config = dict(
    n_layer=8,
    d_model=512,
    n_head=4,
    n_kv_head=4,
    head_dim=64,
    d_mlp=2048,
    vocab_size=16384,
    activation='relu',
    norm='rmsnorm',
    norm_place='pre',
    norm_eps=1e-05,
    positions='rope',
    rope_base=10000.0,
    rope_fraction=0.75,
    qk_norm=True,
    attn_scale=0.125,
    bias='none',
    tie_embeddings=True,
    parallel_block=False,
    init='uniform',
    init_std_qkv=0.0235,
    init_std_o=0.0,
    init_std_up=0.0235,
    init_std_down=0.0,
    optimizer='muon_variant',
    lr=0.00973,
    lr_mult_o=4.0,
    lr_mult_down=1.5,
    beta1=0.95,
    lr_head=0.00576,
    warmup_steps=132,
    schedule='cos',
    final_lr_fraction=0.0,
    batch_tokens=65536,
    seq_len=1024,
    doc_mask=True,
    train_tokens=323600000,
    steps=4938,
    dataset='wikipedia_en',
)
MLP neurons of a small language model. Each row is named by its layer, matrix (up: input weights) and neuron, and shows model dimensions 352-479. Each number is 128 + 32 x the weight over its row's rms, rounded and kept within 0 to 255.
After each neuron's rows, "fires in" lists the words (lower case) most often at its 100 highest values on Wikipedia text that the model never trained on; "fires on" lists the tokens most often at its 100 highest values on Wikipedia text that the model never trained on.

L2.up215 [ 89 120  94 125 156 124 151  54  82  70  99 150 212 187 188  96 158 155 160 114 113 125 107 125 117 113 165 124 140 206 234  62 128 134 159 152  84 104 122 106 100 111 177 102 126 157 174 167 160 121 111 128 168 146 175 168 124 134 115 120 110 122  91 131  84 111 147  97 128  82 129 134 127 120  96 151  87 146 183 111 128 107 152 152 169 129 140 119 174 105  98  90 170 106 157 171 153 131 163 120  78 131 107 135 115  67 148 133 128 140 119  94 207 131 129 121 180  98 117 172 124 140  90 120  84 110 167  94]
fires in: "million", "000", "200"
fires on: " million", "000", ",000", "00", "7"

L2.up2015 [209 160 141 125 175 180 138 115 126 123 162 127  48 115  98 127 126 173 173 171  93  85 117  97 124  83  87 106  79 116 144 193 179 168  94 111  51 133  79 112  93  90 119 111 100 105 116 154 117 172 119 123 143 108 140 167 203 149 115 122 140 108 169 117 135  97 136  51 146 142 163 102 128  94 118  38 151  92 103 120 116  92 138 132 121  70 174 163  66 155 153 146 122 152 171 136 126  61 114 182  87 223  78 182 100 122 116 139 105 123 122 105 108 130 123 106 118 117 129 139  86 195  74 133 106  78 150  83]
fires in: "such", "of", "mujahideen"
fires on: " such", " of", "on", "ide", "a,"

L2.up1931 [148 129 172 142 123  73 104 121 174 142 125 114 147 137 145 120 122  74 188 161 129 190 167 136  98 141 118 100  81 155 181 149 143 100 108 115 114  92 130 167  96 146 116 133 157 149 152  66 181 108 200  89 106  99 141  85  91 173 148 136 138  88 177 130 136 102 116 121 130  49  91 118 127 120 151 150 130  95 162 102 113  96 136 107 119 119 119 105  90 175 131 210  91 206 158 123 106 154 176 156 144 123 108 165  67 124 153 146  90 177 129 161 156 147 162 187 121 188 109  89  89  97 124  58 112 151 127 132]
fires in: "and", "to", "left", "out", "made"
fires on: " and", " to", " left", " out", "il", " made"

L2.up791 [133 197 149  93 105  70 141  82 116 118  77  83  76  96  94  84 131  41 145  87  67 137 159 162  77  96 133  96  75 134  89 110 171 124 175 146 226 158 114 104 147 113 125 119 126  84 157 147 135  71 149 144 113 120 173 160 161 164 119 113 134 108 227  99 170 133 127 110 214 110 151 169 133 115 150 192 104  82  79 150  88 112 109 151 100  88 123 136 110 171 113 170 136 147 110 159 139  81 127 131  83 111 142 120 147  82 130 130 140 111 125  87 165 139 121  80 129 162 130 142 131 100 164 202 152 186 151 160]
fires in: "season", "and", "how", "seasons", "year", "way"
fires on: " season", " and", " how", " seasons", "az"

L2.up1492 [130 206 100  72 158 125 141 143 135 158 156 175 132 107 143  94 131 108  95 118 111 164 124 165 111 141 119  72 115 172  99  74  66 130 186 113  77 105 141 144 126 106 184 107 147  78 160 143 135 186 105 130 149 186 169 139 120  81 130 179 130  67 142 107 131 125 105 145 160 157 114 126 172 114 114 135 156 102 100 145 172 109 147 119 126 131 111 195 135 131 115 170  98 134 145 157 150 124 151 121 136  81 125 133 126  89 111  25 203 169 143 132 161 165 111 167 136 131 132 136 106 184  75 127 131  88 176 169]
fires in: "well", "has", "only", "have", "just"
fires on: " well", " has", " only", " have", " just"

L2.up512 [107 137  75 105 124 138  59  86 134 104 123 118 135 125 114 149 134 134 144  80 182  52 119 147 137 122 121 160 107 133 174  93 116 137 138 182  98 131 191 136 139 114 161 192 169 170 103 165 102 123 131 180 102 124 102 186 113 172 163 131 133 121 186 137 111 127 156 156 121  96 159 123 129 126 102 179 149 138 125 190  93 101  83 107 174 156 103 160 124 169  92 106  85 116  86 127 112 117 197 125 150 163 175 110 170 126  88 124 128 126 135 145  88 170 118 103 137  34 129 180 107 172 146  69 207 129  74  79]
fires in: "both", "with", "most", "as"
fires on: " both", " with", " most", " as"

L2.up1481 [129 138 106 141 138 165 101 121 132 156 153 173 173 143 131 121 118 139 158  90  58 145  93 162 143 123 135 110 139 140 127 154 141  95 151  67 103 156 174 122  95 130 181 147 125 128  91 151 158  99 123 195 107 151 221 147 111 123 135  98 156 201  94 146 154 135 116 206 130  98 193  96 144 141 108 144 185 116  99 103 152  98 107 143 109 141  84 150  93  98 102 104 132 117 111 136 101 138  23 104 207 126  93 123 124  87 107 175 149 153 165 156 108  64 139 140 113 112 162 113 133 122 139 118 120 147  96 167]
fires in: "were", "was", "team", "three"
fires on: " were", " was", " team", " three"

L2.up16 [125 175 128 166 146 131 147  68  72 150 148 130 178 135 173 138 126 124 126 104 133 119 184  94  76 184 134 159  69 165 172  96 122 154 123 123 104 103 131  79 149 146  89 107  96 151  64 166 162 113 107 119 104  92 108 164  85 126 184 134  90 186 121 140  88  97 140  96 105  89 163 165 133  40 107 119 135 137  89  79 145 135 156 113 117 132 182 132 167 116 126 142 202  99 105 148 117 142 114  95 166  77 110 139 146 101 102 110 152  78 122 106 117  96 178 156 143 140 121 138  85 138 128 127 103 111 145 129]
fires in: "which", "these", "in", "different"
fires on: " which", " these", "er", " in", " different"

L2.up1155 [180  82 124  86 134 167 120 158 153 148 110 130 174 181 136 145 163  76 105 128 195 153 137 114 128 119 110 132  91 154 149 169 135  70 141 179  81 107 137 104 142 105 134  52  81 158 161 150 174 116 125  72  95 183 101 115  82 108 165 187 116 123 149 160 127 163 143 126 133  96 188 165 144 105  99  85 113 116 134  94  89 103 103 131 104  88 153 119  79 117 136 111  99 119  63 124 135  89 119 143 167 145 121 138  96  97 120 125 162 145 142 103  82 145 121  94  86 129  73 148 154 151  57 108 142 131  94 146]
fires in: "well", "such", "a", "much", "only", "even"
fires on: " well", " such", " a", " much", " only", " even"

L2.up8 [ 53 172  99 148 118 112 197 133  79 153 138  27  78 132 151  93 176 119 163  75 176 152 105 194 105 118 153 112  62 197 201 160 126 171  81 118 110 110  92 128 127 141 101  87 109 162 172 128 152 104 149  95 120 165 119 118  98 119 175  95 165 169 108 117 133 105 116 104  58 115 126 106 118 151 110 103 107 208 129  95 121 149 126 121 119 116 136 128 141 134 197 147 105 122  71 136 172 163 100 122 145 163  86  76 168 161 119  96 154 153 130 133  58 117 174 134 108 121 161 147 154 130 142 108 186 181 143 143]
fires in: "m", "television", "teeth"
fires on: " m", " Te", " Television", " Met", "re"

L2.up279 [ 86 128 141  92 124 139 130 152  99 110  85 159 144 154 116 182 145 129 103  85  90 144  98  45 138 119 107  55 176 128 143 148 160 152 152  74 138 195 144 117 140 125 146 161  83 162 122  87 141 175 115  77 101 112  62  86 180 159 138 107  79 131  77  84 183  97 104 192 124  73 128  71 120 104 105 114 114 105 101 128 111 155 127 122 123 144 128 172 112 157 142 104 133  84  95 114 185 143 114 134 127 164 151 167 213 127 183  91 138 151  57 111  90 168 107 190  91 101 155 145  34 138 132 111  98 144 158  95]
fires in: "but", "and", "country", "to", "given"
fires on: " but", " and", " Country", " to", " given", " Nat"

L2.up1278 [105  84 200 150 125 147 166 153  63 171 148 204 127 126 125 142 133 155 151 140  95 141 109 212  95 135 160 137 142  88  88 113  83 137 126 122 120 163 136 138 161 195 101 114 165 138  97 125 138 152 126 135 140 186 117  87  75 100 152 127 118 100 138  97 131 132 106 160 155 113 156 119 127 147 162 133 117 134 108 100  85 116 127 111 195 147 157  63 136 154 159 174 129 143 149 131 106  91 141 133  92 178 136 127 114 135 128  46 145 123  97 129 104 144 177 116 170 109 115 134 118 155  82 160 100 111 140 100]
fires in: "of", "directed", "district", "on"
fires on: " of", " directed", " on", " District"

L2.up1110 [176 181 116 168  62 152  89 140 149 130 133  78  95 170  99  92 171  96 107  98 142 140 107 127 192 130 102 160 149 125 161  84 181 124 136 113 105 131 136 159 170 173 175 133 138 106  78 143  77 100 187  80 129  77 129 168 151 150 142 110 109 104 128 144 183 101 185  98 157 178 148  89  99 117  96 114 138 114 106 140 130 101 163 148 166 208 108 134 156 152 112 120 135  88 120 121 132 200 196  47 137 143 149 179  70 157 162 154 128 150 151  72  85 170  92 150 117 112 122 105 116 190 154 127 161 142 146 120]
fires in: "0", "1", "oglu", "swifts", "4", "m"
fires on: "+0", "if", " 1–1", "gl", " m"

L2.up234 [ 96 126  84 108 173 163 148 122 130 108  97 108 128 104 130  96 184  76 132 110 140 157 139 134 115 105 135 110 153 128 161  77 110  93 111 113 171 147 100 152 139 117 119 107  84 184 166 122  99  75 166  70 127 122  97 135 201 117 148  68  87 173 130 122 104 169 149 127 132 108 136 140 148 103  68 157 149 127 166 143 101 124 132 116  93 166 118 100 154 132 108 121 113 165 135 119 157 106 131 122  91 131 153 157 116  79 136 113 139 154 144 158 142 117 209 135 150 169 108  95 138  62 164 142 106 198 176 101]
fires in: "and", "or"
fires on: " and", " or"

L2.up248 [ 89 105  79 118  93 117 104 119  81 104  96 177  99 108 128  73  80 158 189 119 134  78 193  52 106 173 106 170 143  95 148 138 134 144 140 165  87 165 146 119 159 172 150 106 146 140 102 125 135 149 129 128  72 150 121 203 132 119 152 200 173 138  82 147 167 137 123 157 177 194 124 125 146 141 139 108 145 131 145 178 123 119  96  76 133 139 150  91 110  93 121  87 110  95 126 147 131 167 101 171 106 113 125  99  88 145 142 179 138 133 191 142 119 127 119 117 238 124 112 123 219 112 107  71 112 148  99  68]
fires in: "was", "with", "on", "for", "is"
fires on: " was", " with", " is", " for"